config = dict(
    attn_scale=0.125,
    beta2=0.98,
    batch_tokens=65536,
    max_seq_len=256,
    dataset='wikipedia_en',
)
MLP neurons of a small language model. Each row is named by its layer, matrix (up: input weights) and neuron, and shows model dimensions 80-175. Each number is 50 + 15 x the weight over its row's rms, rounded and kept within 0 to 99.
Before each neuron's rows, "fires on" lists the tokens most often at its 100 highest values on Wikipedia text that the model never trained on.

fires on: "d", "ow", "ue", "ter", "qu"
L4.up35:49 68 64 53 44 68 70 32 41 55 40 63 59 49 28 59 51 52 52 68 51 64 71 62 74 59 60 52 71 80 46 57 28 40 54 53 34 47 37 65 37 76 13 20 63 39 57 36 53 66 49 13 46 26 69 52 52 43 45 36 39 53 46 47 63 54 65 54 53 66 47 23 30 54 19 14 48 57 71 56 63 44 60 44 64 24 39 29 59 50 64 20 38 44 39 79

fires on: "an", "ar", "ac", "ut", "van", "man"
L4.up708:68 77 41 43 39 27 38 36 57 68 63 31 38 53 36 09 58 62 29 49 36 44 54 42 64 50 55 42 33 25 29 50 32 55 48 62 55 58 61 17 48 74 65 45 44 56 61 53 84 69 56 63 43 57 36 42 24 23 68 69 56 39 53 57 61 43 52 46 65 64 52 15 50 25 62 32 47 47 40 43 64 63 48 15 60 65 55 53 48 29 64 56 65 68 54 64

fires on: "ing", "ed", "ic", "or", "ish", "'s"
L4.up1329:63 58 67 37 48 56 50 34 72 46 43 43 61 50 46 32 50 62 61 40 16 45 78 86 40 23 55 66 31 36 50 45 53 68 25 59 75 41 33 33 31 48 35 81 68 55 55 77 61 35 28 64 53 54 34 56 72 62 29 60 23 47 52 47 39 31 28 50 38 77 44 45 29 47 55 65 30 59 37 26 61 67 59 17 63 49 55 46 59 56 55 39 66 70 57 58

fires on: "d", "n", " Fl", "l", " Min", "ak"
L16.up181:47 56 37 21 58 62 52 60 61 48 73 25 48 48 22 27 20 75 43 32 48 59 74 67 42 35 59 51 19 67 62 60 37 28 76 52 34 42 32 49 37 50 41 38 61 77 58 40 65 61 45 69 44 27 53 52 52 40 38 44 40 43 70 66 68 72 40 41 51 35 67 57 45 45 56 42 64 36 62 90 44 58 49 39 70 37 45 56 44 26 33 64 54 54 48 53

fires on: "ation", "o", "e", "ia", "S", "C"
L4.up1052:48 56 67 42 53 60 48 57 59 61 56 44 63 46 57 23 58 45 32 47 38 43 46 27 42 58 44 52 79 41 40 35 53 62 47 51 44 33 13 09 43 46 42 72 65 23 47 70 28 66 53 67 63 66 30 54 40 55 30 65 26 42 79 62 53 46 51 58 47 44 36 63 47 52 38 55 71 11 43 76 42 45 56 66 35 34 26 40 44 39 57 72 49 76 33 59

fires on: "C", "C.", "ic", "ec", "A"
L4.up923:56 41 52 35 33 50 60 59 45 84 83 50 48 40 30 40 80 83 57 59 41 30 59 76 54 45 62 77 59 48 53 55 38 54 59 59 47 16 55 27 53 47 42 58 54 50 64 32 33 64 60 52 42 71 36 58 33 50 25 42 54 49 35 35 39 38 66 73 52 38 50 51 56 47 64 37 42 36 54 63 38 50 23 69 35 16 08 39 28 53 43 45 62 80 40 66

fires on: "\n\n", " F", ".", ",", ":"
L19.up612:44 64 81 37 46 38 70 51 49 46 59 71 47 52 33 73 60 60 35 39 73 72 86 77 52 39 69 61 40 59 45 40 35 49 46 46 38 55 39 45 48 37 59 63 44 26 70 53 79 43 48 31 38 48 58 22 56 73 50 61 50 38 43 30 56 43 67 55 61 50 73 54 69 48 65 85 76 26 75 81 68 77 55 39 43 35 71 73 46 47 52 50 79 67 64 44

fires on: "\n", " in", " in ", ", ", " in the", " the"
L4.up1115:54 66 58 44 32 58 51 60 67 61 45 37 50 00 65 54 73 66 47 61 40 49 49 52 60 51 41 35 44 51 45 50 83 77 63 46 52 50 47 33 34 54 50 40 34 59 68 59 41 76 49 60 44 88 42 29 44 36 56 78 33 48 75 37 58 31 59 73 35 61 59 59 38 26 33 34 56 36 55 52 71 39 22 40 53 52 56 16 47 45 46 68 49 80 57 87

fires on: " with", " so", " due to", " much", "ively", " times"
L4.up5:58 69 43 54 23 35 48 45 61 74 42 50 51 65 40 47 61 46 37 19 36 68 65 48 51 51 23 49 59 38 24 41 34 47 72 22 62 40 32 42 42 65 33 76 39 67 52 54 55 49 54 58 49 50 46 47 66 42 03 43 68 47 52 46 76 44 47 62 42 30 35 31 77 38 62 53 64 59 61 28 56 35 39 58 79 55 51 38 50 60 18 36 69 37 50 62

fires on: " r", " R", "- R", " gr", " a", " | R"
L19.up481:47 61 34 56 38 53 33 37 66 64 48 40 29 38 42 59 51 60 23 37 48 44 46 67 35 46 45 57 57 25 83 40 70 53 51 35 38 57 46 82 41 63 72 66 45 34 67 48 35 58 41 39 58 40 32 25 38 59 57 42 43 36 44 56 22 49 43 67 60 54 47 55 76 67 60 16 47 56 51 80 71 64 55 55 66 60 57 14 55 34 71 34 42 52 56 67

fires on: "ine", "ization", "ate", "ines", "ire", "ribut"
L4.up1146:50 49 39 44 41 24 57 59 62 58 73 45 48 36 18 50 29 16 48 22 50 63 30 50 50 39 41 43 36 59 65 52 25 71 73 54 40 61 53 53 39 75 37 49 36 48 85 36 40 37 60 45 35 45 37 35 40 28 75 32 54 50 40 41 68 41 76 58 42 79 67 69 23 66 42 54 31 13 69 44 49 31 37 21 56 49 67 55 51 71 54 65 74 44 48 72

fires on: "S.", "1", " elect", ":", "- •"
L4.up366:65 40 42 44 51 65 67 53 63 83 53 29 59 40 39 40 52 52 28 57 47 37 35 60 61 37 43 37 43 54 44 14 82 92 47 14 30 24 30 61 64 62 46 38 66 43 55 62 58 70 66 26 46 57 49 47 41 59 35 46 50 41 72 55 49 27 48 53 55 56 79 58 80 51 33 35 43 39 45 78 24 47 28 35 45 28 48 53 31 37 54 47 69 67 45 47

fires on: " | ", " life", " –", ", "
L4.up541:82 65 60 48 67 32 61 65 53 54 18 67 61 38 56 40 59 52 58 38 38 44 58 64 50 80 44 21 36 50 29 53 81 56 49 50 52 37 36 63 42 75 46 41 52 80 37 58 48 43 32 54 29 58 12 47 25 75 51 50 31 45 62 35 57 52 61 27 51 35 38 55 46 60 33 65 55 43 61 49 64 87 57 25 48 27 52 43 55 52 75 52 74 54 36 34

fires on: " m", "ac", "em", "is", "ar", "ec"
L19.up965:55 38 40 45 53 29 66 20 58 62 73 55 59 59 33 36 56 40 21 64 51 33 49 35 67 72 62 40 00 58 27 37 46 41 33 49 60 37 57 49 37 75 31 47 35 67 70 73 84 61 52 34 47 43 28 62 27 19 50 57 25 46 40 62 56 23 62 30 54 69 10 46 61 32 65 60 52 60 60 72 40 48 49 44 53 23 34 64 39 61 42 67 65 56 51 48

fires on: "an", "t", "in", "es", "ant", "ic"
L4.up547:58 58 48 51 80 55 88 42 60 44 73 11 50 64 45 49 45 80 49 37 34 20 49 63 65 45 58 65 49 55 69 59 45 69 77 36 73 67 54 24 51 34 38 39 62 53 52 30 68 75 33 69 63 46 36 41 46 40 53 37 28 70 49 59 47 50 43 59 37 41 72 26 60 45 41 38 30 32 48 44 49 62 52 57 40 45 43 47 64 59 54 76 47 70 53 40

fires on: "T", "K", "O", "W", "t"
L4.up389:61 41 33 46 32 69 67 17 62 78 36 58 39 29 51 41 48 45 56 22 40 53 71 50 63 71 72 21 42 49 54 61 54 50 37 41 76 44 35 65 54 46 40 50 62 39 49 39 62 77 50 54 41 55 87 64 23 65 51 78 27 45 70 44 51 44 66 48 47 49 22 52 73 57 58 22 57 27 48 54 50 91 60 22 52 32 58 48 56 51 58 35 72 26 56 57

fires on: "le", "l", "ual", "el", "a", "L"
L4.up1237:56 42 46 46 29 45 49 54 51 49 70 62 55 37 49 36 79 43 46 58 62 56 38 67 61 67 63 87 48 49 37 19 56 41 50 24 44 45 61 49 43 86 33 84 31 20 47 19 38 50 37 63 25 61 47 73 25 48 38 68 68 68 20 51 45 50 49 40 58 52 47 39 71 34 43 59 54 50 77 40 44 52 43 50 39 57 36 57 45 33 43 62 40 20 48 51

fires on: " in ", ", ", " to ", "ed in ", " from "
L16.up449:66 62 66 51 49 32 64 61 74 53 54 50 50 31 41 53 57 51 38 48 55 30 56 57 65 80 24 54 42 82 70 39 67 65 54 14 64 68 44 34 50 45 73 34 29 44 44 49 48 59 40 50 52 37 50 47 50 52 64 55 36 53 62 40 62 44 52 80 49 51 48 28 74 38 53 83 75 33 21 63 41 44 43 65 39 61 69 16 33 51 34 64 56 66 60 54

fires on: "le", " made", "art", "ial", " bas", "uty"
L4.up1089:61 43 52 53 14 27 31 41 54 60 57 56 47 30 63 44 69 44 43 32 40 16 60 52 68 76 37 47 34 41 37 40 51 40 39 47 64 33 59 71 43 72 50 32 29 38 31 44 64 60 49 51 24 66 35 51 34 56 21 51 46 38 32 49 79 39 31 76 55 40 54 37 70 24 22 52 72 58 64 43 39 36 39 45 46 30 76 46 27 47 49 85 30 54 61 47

fires on: "w", " | ", "==", " W", " | W", "p"
L19.up1216:30 32 23 67 60 16 57 60 51 23 52 61 35 62 37 46 26 47 45 44 47 51 43 69 38 74 43 61 35 74 70 53 35 57 77 33 52 10 55 53 61 56 45 56 40 23 51 55 58 68 44 64 40 40 51 43 52 43 27 33 39 53 57 55 41 31 61 58 29 73 38 51 47 34 52 69 53 52 51 48 65 62 54 63 61 67 45 43 73 36 33 28 47 29 52 50

fires on: "; ", " An", " | ", " an", " Che", "1"
L19.up511:52 72 49 61 81 45 53 76 55 75 41 56 78 17 39 47 31 61 38 49 64 42 52 65 62 42 70 49 38 41 72 70 50 49 34 34 52 62 52 58 49 53 47 49 49 65 50 55 40 64 60 56 47 66 48 24 40 53 38 56 38 46 66 22 45 26 61 63 73 57 53 24 50 40 35 44 38 58 50 72 76 90 54 58 50 28 40 09 35 59 41 55 53 27 67 66

fires on: "S.", "-", ".", ":", ";"
L4.up445:51 33 45 46 52 49 77 74 57 64 57 38 58 35 58 51 44 49 33 45 46 25 32 65 44 47 59 68 64 60 29 22 64 58 52 47 70 28 40 55 56 52 53 51 67 78 54 73 36 65 54 37 34 60 33 55 35 51 51 41 50 82 56 60 46 49 44 65 35 45 33 57 98 55 16 63 74 44 56 39 55 41 40 47 38 30 41 29 28 31 64 81 42 64 16 43

fires on: "m", "if", "-", "im", "ast", "ou"
L18.up579:57 65 53 20 38 39 65 47 60 35 68 51 30 59 45 72 48 38 42 19 65 61 40 55 43 56 62 42 55 83 40 73 39 41 34 64 46 52 43 46 51 38 37 56 61 66 43 58 75 64 44 65 46 38 40 38 55 49 32 42 35 46 58 59 53 43 64 27 20 61 82 29 57 23 53 50 43 53 61 54 61 82 49 53 55 56 52 47 44 47 39 53 39 59 29 57

fires on: "ed", "ic", "7"
L4.up1224:76 45 55 35 37 63 61 42 62 33 28 47 47 52 47 37 35 53 42 41 32 73 30 67 41 57 35 51 33 58 68 68 53 78 66 15 65 35 49 67 64 60 45 39 30 39 57 48 68 54 50 45 29 47 19 52 62 48 29 71 06 70 57 49 41 49 62 67 41 36 40 44 77 52 48 52 35 59 56 47 28 55 38 35 23 44 39 59 82 26 37 64 75 50 53 48

fires on: " |", "th", "ed", " of", "%"
L16.up191:66 59 46 55 39 47 48 74 72 56 23 55 71 52 46 47 48 32 27 34 37 31 58 52 64 46 20 57 38 41 46 53 60 32 71 38 59 29 46 38 62 58 46 88 44 60 52 65 39 47 44 40 50 66 35 57 64 54 32 21 17 55 47 38 22 61 53 69 48 49 40 53 43 42 48 61 33 32 58 49 54 46 78 41 37 55 56 52 49 21 47 62 74 52 63 60

fires on: "–", " com", " | ", " | +", "3", "at"
L16.up940:45 68 57 44 43 45 40 41 39 44 45 54 61 71 70 71 32 49 47 14 53 59 70 67 37 50 48 49 64 59 71 56 74 33 48 55 29 50 60 61 40 54 28 64 43 22 50 53 38 48 44 35 54 39 55 45 45 53 36 68 44 42 36 46 56 45 55 76 63 80 47 43 36 19 76 26 42 46 54 41 65 42 43 39 67 51 64 19 62 58 33 16 65 58 55 60

fires on: "ing", " ==", "/", "af", " \"", "ebsite"
L4.up324:33 48 67 57 48 23 57 43 57 64 62 44 44 26 64 54 45 48 42 32 21 51 18 81 72 62 54 50 48 55 59 53 48 50 38 35 65 55 65 35 74 64 54 58 36 50 73 57 47 65 39 56 40 35 56 65 52 76 31 55 48 99 31 44 65 58 63 36 84 58 27 68 72 63 51 79 64 30 65 36 71 32 69 48 33 61 54 47 60 48 54 49 56 58 53 50

fires on: "s"
L18.up1005:84 47 49 23 80 76 85 50 58 73 77 44 57 70 67 53 49 71 58 35 33 40 45 31 52 63 68 48 60 71 53 70 50 34 36 50 35 37 54 40 62 42 46 50 47 49 59 62 67 58 41 48 52 57 67 70 28 43 71 31 56 59 49 52 51 40 28 68 67 15 39 49 49 55 32 42 74 27 17 58 57 66 61 32 67 43 45 60 45 43 36 52 71 83 50 51

fires on: " n", " (n", "93", "N", "n"
L4.up1364:52 54 49 60 46 61 74 58 62 84 39 42 65 67 20 29 58 51 54 45 19 65 48 54 55 60 38 44 26 69 72 61 71 61 60 32 65 31 50 52 66 53 57 47 57 52 33 39 54 77 24 35 28 35 64 47 45 76 68 61 58 57 62 39 58 43 69 57 45 30 25 47 66 57 23 61 66 65 40 41 62 58 43 58 75 56 34 55 61 37 50 31 60 53 39 61

fires on: " |", "'s", " of", " his"
L4.up1324:77 53 53 69 48 56 37 57 55 48 39 62 54 45 43 59 59 65 45 48 35 49 57 96 82 48 59 44 24 44 58 58 50 60 37 42 38 42 60 60 67 66 30 69 41 58 59 73 42 35 45 27 40 64 41 73 78 52 27 48 54 60 59 26 52 43 58 63 53 36 30 41 71 27 28 42 38 38 67 62 33 61 32 58 52 46 52 48 55 36 59 31 74 18 44 36

fires on: " |", "on", "ing", " received", "ed", " –"
L4.up847:59 63 60 41 41 30 53 48 46 57 24 51 55 47 49 53 46 57 16 44 42 49 36 62 65 89 16 46 78 64 55 59 41 51 54 56 58 58 51 65 52 58 48 35 31 93 60 26 65 77 43 38 37 34 19 38 61 46 10 40 43 62 67 62 50 80 37 64 63 31 37 39 56 54 45 59 39 71 50 59 05 42 28 46 45 66 34 61 64 41 45 51 61 35 60 46

fires on: " or", " | ", "|", "-", "–", " |"
L19.up1121:68 57 67 35 34 55 52 35 78 46 38 46 55 74 63 60 49 57 41 31 52 60 42 69 56 56 50 49 44 59 85 57 60 60 45 41 35 31 44 61 31 43 51 49 22 40 59 29 62 61 71 21 47 55 42 24 46 69 17 58 49 54 65 70 92 56 57 45 45 99 49 10 46 39 48 49 66 44 68 66 55 48 45 39 56 10 62 47 58 50 48 58 74 68 58 66

fires on: " all", " most", " r", "out", " R"
L16.up489:70 66 41 56 32 38 57 51 73 84 46 37 55 52 44 58 59 53 64 23 68 54 64 67 67 40 57 58 40 56 41 78 66 42 54 48 25 52 37 49 59 38 56 60 53 19 69 54 43 45 27 29 66 61 46 28 73 73 59 63 59 44 51 59 65 53 52 69 46 51 70 66 70 50 45 58 72 67 48 65 67 71 36 51 80 66 52 35 66 40 36 42 39 24 40 43

fires on: "\n\n", " them", " ", " it"
L19.up808:45 69 38 61 69 46 59 60 58 51 66 79 19 46 42 36 26 58 28 61 57 54 55 49 53 68 62 61 21 51 82 30 68 28 54 54 57 60 42 34 74 85 41 56 50 70 34 52 69 40 69 38 56 39 47 18 63 62 40 67 49 54 83 61 60 27 44 48 60 49 66 36 55 27 33 68 48 53 75 55 68 74 42 50 50 38 77 39 53 37 44 64 62 51 58 50

fires on: " W", "W", " | ", " p", " | W", "il"
L18.up964:74 21 77 49 59 29 46 46 43 46 48 48 62 59 45 53 66 40 61 47 56 42 54 58 62 50 42 58 36 44 33 52 50 70 44 32 43 38 40 67 59 77 55 68 44 09 49 80 54 62 58 49 54 55 84 59 44 45 71 33 43 42 49 33 56 49 48 77 37 73 57 28 46 28 41 61 46 46 66 49 64 33 51 57 66 51 38 45 78 26 27 39 64 18 53 47

fires on: " d", " D", " dep", "iz", "- D"
L18.up847:90 68 66 48 45 51 62 52 61 55 50 19 56 46 50 48 68 54 45 37 53 41 59 50 58 25 39 39 45 56 48 63 41 48 68 22 35 38 45 49 56 36 55 32 61 49 67 70 67 52 73 60 41 41 67 55 42 46 82 53 32 78 38 30 45 38 42 58 35 67 24 64 55 65 25 34 36 16 46 65 44 65 41 25 60 55 54 47 53 67 42 61 68 35 35 64

fires on: "uz", " R", " | R", "l", " Kh"
L19.up1342:53 45 33 33 66 56 71 32 51 50 44 59 12 56 60 57 47 63 49 39 36 60 68 56 53 56 44 53 53 24 64 62 53 39 50 30 23 61 36 69 40 70 10 48 39 38 72 52 56 86 30 77 49 32 64 30 20 56 35 44 12 48 41 83 28 74 58 61 45 57 55 37 61 55 49 56 51 42 66 78 36 61 47 46 59 32 35 40 52 39 57 28 46 52 33 61

fires on: " |", "–", "-", "y"
L18.up1484:75 73 60 48 17 36 66 13 48 55 41 34 49 44 36 42 75 66 46 32 58 57 43 57 73 65 74 39 44 64 72 34 43 42 47 48 34 51 78 60 57 50 58 52 27 55 57 58 32 55 63 40 29 54 32 58 55 55 34 45 44 42 52 48 74 53 54 48 42 70 42 49 57 39 48 45 42 46 74 59 55 59 40 48 59 28 39 57 59 46 45 28 39 31 49 29

fires on: "ion", "/", "ment", "ation", " record", "ition"
L4.up1370:63 53 75 30 24 34 56 68 63 47 66 35 59 41 38 52 40 33 25 23 35 42 69 45 62 65 51 63 46 44 36 66 51 38 38 56 60 44 49 74 66 71 53 43 31 49 51 36 42 36 45 41 00 60 67 58 54 62 60 47 73 55 58 67 54 44 58 47 47 38 64 35 70 12 70 62 45 50 44 51 25 50 55 40 46 44 57 55 70 17 70 50 51 69 28 59

fires on: "ip", "le", "l", "ol", " del", " re"
L19.up1339:60 36 55 51 48 41 63 72 29 44 60 57 54 69 37 45 71 36 70 78 24 43 51 50 46 71 64 78 43 48 21 55 51 49 88 51 40 45 44 61 43 70 15 28 44 40 53 47 51 62 38 23 21 40 66 57 44 53 41 46 32 71 55 62 47 53 54 42 37 27 72 28 57 42 62 62 58 46 67 42 52 45 68 25 00 32 59 36 60 16 50 54 49 30 55 46

fires on: "ings", "ing", "ment", "ition", "ks", "ification"
L4.up1168:73 56 79 42 52 51 61 57 65 27 61 27 53 52 41 29 80 22 47 27 41 41 38 45 39 82 49 62 59 56 49 70 33 22 32 74 42 44 27 38 51 46 33 46 28 34 57 24 48 40 48 56 30 49 32 46 42 48 38 56 44 64 53 46 90 50 53 26 64 25 59 49 31 39 68 51 43 52 27 57 54 51 64 43 58 47 49 42 86 31 67 45 76 48 29 53

fires on: "-", "pl", "|", " New", "ust", "oc"
L18.up1207:76 51 43 30 59 51 47 30 49 45 48 34 36 52 43 46 50 55 35 51 45 33 52 73 60 61 71 50 26 47 67 63 28 55 46 43 50 45 47 50 58 46 59 61 44 56 58 52 54 55 40 37 26 28 51 19 75 84 48 36 42 53 50 75 50 50 31 40 62 72 76 28 62 68 62 36 42 50 61 63 47 54 35 32 65 44 43 58 46 53 60 65 35 43 32 70

fires on: " d", "O", "I", " o", "p", " O"
L19.up1157:62 33 52 65 52 53 56 38 54 57 44 49 31 49 35 45 25 50 58 32 84 54 71 46 74 62 43 64 58 64 60 25 70 18 61 50 22 43 81 39 57 51 60 38 40 36 60 49 50 99 31 50 35 61 42 52 30 36 35 36 54 29 59 44 57 24 33 59 40 75 26 34 76 49 32 42 33 65 48 84 42 47 22 55 32 40 87 45 54 35 39 58 56 53 68 46

fires on: "| ", "–", " |", " | ", "- "
L18.up176:85 84 38 61 47 54 69 79 51 48 42 62 57 55 46 35 42 35 37 57 60 32 54 67 70 38 73 52 34 76 72 68 46 42 57 45 37 46 41 70 48 57 43 53 72 73 58 68 72 63 57 20 62 41 30 17 56 66 30 46 34 41 37 47 52 54 47 14 39 59 29 13 78 31 46 53 60 49 58 61 44 47 41 48 62 52 64 48 49 75 37 80 61 52 36 54

fires on: "l", "al", " of", "ies", "it", "or"
L4.up391:66 65 39 36 37 49 73 35 55 24 71 34 46 77 49 32 53 38 35 46 64 36 53 42 71 44 35 36 48 38 30 26 33 84 65 59 55 70 40 50 52 61 58 55 46 29 49 73 52 69 40 00 63 66 28 31 68 44 24 38 54 54 45 44 46 16 82 37 58 38 65 34 57 40 56 66 22 42 44 35 53 48 76 18 32 52 46 46 44 56 46 92 49 49 72 40

fires on: "n", " fl", " ne", "og", " se", "ir"
L19.up645:59 43 58 43 83 55 55 44 34 76 41 65 46 70 34 48 51 53 08 44 42 19 32 53 46 53 57 48 27 71 28 60 49 77 53 63 52 48 30 33 56 62 43 28 18 49 62 42 55 71 58 66 34 16 49 37 36 43 34 58 32 45 45 72 79 45 72 63 39 65 67 63 71 76 32 51 51 45 71 26 59 50 48 34 71 39 35 66 40 65 30 73 47 28 33 66

fires on: "al", "'s", "istry", "ional", "it"
L4.up400:75 57 45 42 62 35 55 47 54 50 59 19 50 44 64 48 42 54 27 37 35 42 45 69 64 62 41 48 43 24 42 20 69 74 52 57 58 57 25 49 48 43 45 44 51 30 49 61 66 49 72 23 30 84 38 29 31 36 47 65 25 42 45 34 39 26 54 55 55 62 78 63 73 12 24 47 18 62 49 56 52 64 42 42 45 46 27 34 66 42 78 57 71 58 24 56

fires on: "\n\n", " V", "-", " F", " N", "if"
L19.up409:34 79 52 16 69 54 56 45 65 47 52 60 31 54 64 51 58 39 34 60 79 58 56 67 31 44 81 58 42 74 44 60 45 37 87 44 63 41 42 48 55 53 33 58 37 43 34 47 69 56 59 36 54 31 62 33 23 80 45 42 50 47 48 29 56 49 58 54 49 39 69 21 42 48 40 31 50 63 62 55 95 76 55 44 50 61 68 39 37 31 56 60 62 57 64 58

fires on: "e", "to", "p", "ch", "o"
L4.up15:38 49 50 36 48 49 83 68 67 73 71 59 46 42 23 17 84 35 49 40 59 76 54 48 64 62 17 63 67 64 59 48 63 51 74 75 27 63 58 35 37 49 40 63 62 55 50 32 49 61 47 62 56 57 31 57 38 35 41 58 53 46 65 47 50 47 42 76 47 47 25 57 59 52 44 70 50 30 58 58 52 36 37 79 35 28 52 43 28 58 46 25 45 50 30 67

fires on: " N", "N", " | N", " n", ": N", "- N"
L4.up545:42 40 49 59 62 54 67 75 71 55 70 42 52 65 48 43 38 69 48 65 42 52 37 62 52 51 71 45 37 56 63 72 51 58 38 68 55 36 62 49 61 64 43 56 68 58 41 37 49 69 43 50 35 34 35 40 52 63 57 69 41 44 69 60 74 28 62 70 38 41 30 37 60 64 27 24 51 70 54 40 30 39 50 50 51 12 15 41 37 40 39 45 34 50 24 70

fires on: "re", " se", " ne", "im", "\n"
L16.up553:56 60 55 42 70 36 60 70 28 46 61 75 52 50 44 46 44 34 46 51 64 35 41 47 51 68 54 61 57 38 10 60 65 61 30 51 53 39 69 47 53 51 51 49 26 36 46 75 53 86 35 49 26 15 28 44 41 39 36 49 39 63 20 64 60 51 59 58 44 55 48 45 62 40 60 68 50 64 87 29 39 65 21 33 68 38 26 72 62 30 22 41 40 41 53 36

fires on: "ation", " station", "atform", " development", "ition"
L4.up836:75 62 76 19 63 54 52 76 68 45 86 18 71 28 37 40 42 35 49 41 40 34 45 68 44 56 46 61 53 18 53 19 52 60 67 18 52 56 59 62 51 54 44 72 27 49 35 48 54 43 43 61 21 54 68 66 55 42 51 42 33 50 42 58 33 42 40 50 43 57 61 60 38 39 38 61 71 42 53 72 58 47 55 45 46 23 45 38 51 62 61 57 45 47 29 46

fires on: "ation", "\",", "ive", "),", "'s", "ated"
L4.up1010:35 59 50 43 64 59 61 47 86 65 51 30 41 48 34 56 51 46 27 46 52 73 44 86 72 57 43 43 65 57 65 39 39 63 79 70 46 57 50 64 53 58 38 64 33 52 62 09 45 53 25 51 28 61 15 51 56 37 66 27 66 51 38 45 56 56 40 44 56 50 55 47 65 53 31 52 40 33 38 24 43 45 46 71 19 60 28 49 43 46 61 09 48 46 33 55

fires on: "ing", "lo", "ot", "ed", "ating"
L4.up650:41 76 42 36 34 62 56 72 48 67 53 35 53 53 52 42 33 70 32 45 23 50 36 58 52 56 45 54 48 31 65 57 40 72 57 46 46 44 63 58 27 67 36 78 37 70 50 66 38 63 27 29 38 47 34 36 58 42 33 67 22 66 23 47 60 48 35 36 65 74 45 79 43 50 39 55 18 53 51 41 52 47 64 41 45 57 28 60 55 55 32 57 55 60 59 66

fires on: ").", "Z", ", but", "T", "t", " of T"
L4.up18:44 43 47 24 50 39 44 39 63 77 56 40 34 34 34 41 48 60 35 23 39 23 68 48 60 71 61 38 28 53 39 67 52 76 61 33 56 50 18 53 55 45 44 76 26 47 79 50 55 81 25 77 52 74 70 49 68 65 21 51 57 45 45 39 45 63 77 24 71 46 65 58 88 41 55 51 74 23 45 37 38 85 60 61 56 53 45 55 48 38 45 48 50 68 55 46

fires on: " O", " o", " | O", ", O", "O", "ou"
L18.up78:38 27 37 35 35 56 79 38 47 36 58 31 42 50 35 41 35 63 53 32 50 59 42 50 78 54 31 42 35 64 27 60 68 27 57 59 37 44 65 50 39 43 57 52 31 19 60 51 31 71 47 59 69 54 56 25 51 68 54 54 43 86 54 56 53 32 36 57 51 56 42 51 64 46 44 42 51 62 55 58 87 66 49 39 32 65 55 51 46 75 69 41 54 57 60 73

fires on: "In ", " when", "',", "ers", "s", " England"
L4.up387:48 52 37 55 72 67 67 51 70 41 56 63 43 53 44 18 54 77 53 37 40 59 26 48 46 69 60 35 46 46 76 62 42 34 58 34 52 73 62 73 76 53 56 63 40 53 47 33 65 50 38 67 58 69 36 50 22 53 63 60 44 48 80 47 68 35 39 59 73 31 44 37 71 48 30 62 72 36 53 48 52 53 36 44 44 58 55 61 58 38 31 72 77 71 52 31

fires on: "\",", ",", ", D", "),", "—"
L4.up1043:55 53 70 08 62 44 60 70 82 31 65 35 63 34 48 47 41 45 37 58 36 54 62 67 52 36 30 55 42 54 45 50 58 52 62 63 58 63 47 48 46 44 70 94 46 59 62 58 70 61 57 67 48 60 46 52 41 15 13 40 99 76 59 34 66 51 46 38 75 53 50 61 70 46 30 39 40 48 40 44 39 45 40 67 31 52 61 75 41 55 43 32 71 76 41 63

fires on: "le", " ne", "ri", "re", " e", " re"
L16.up155:56 43 77 55 47 47 73 44 30 62 64 43 22 49 60 49 42 47 32 48 51 81 38 31 59 63 63 65 58 40 40 55 34 43 43 26 54 68 71 57 55 56 43 46 26 16 88 52 40 65 30 69 14 52 51 32 64 48 51 50 53 59 51 59 70 58 42 55 47 36 57 60 63 57 60 54 74 61 37 48 56 65 56 57 56 48 27 65 63 43 47 43 42 48 42 39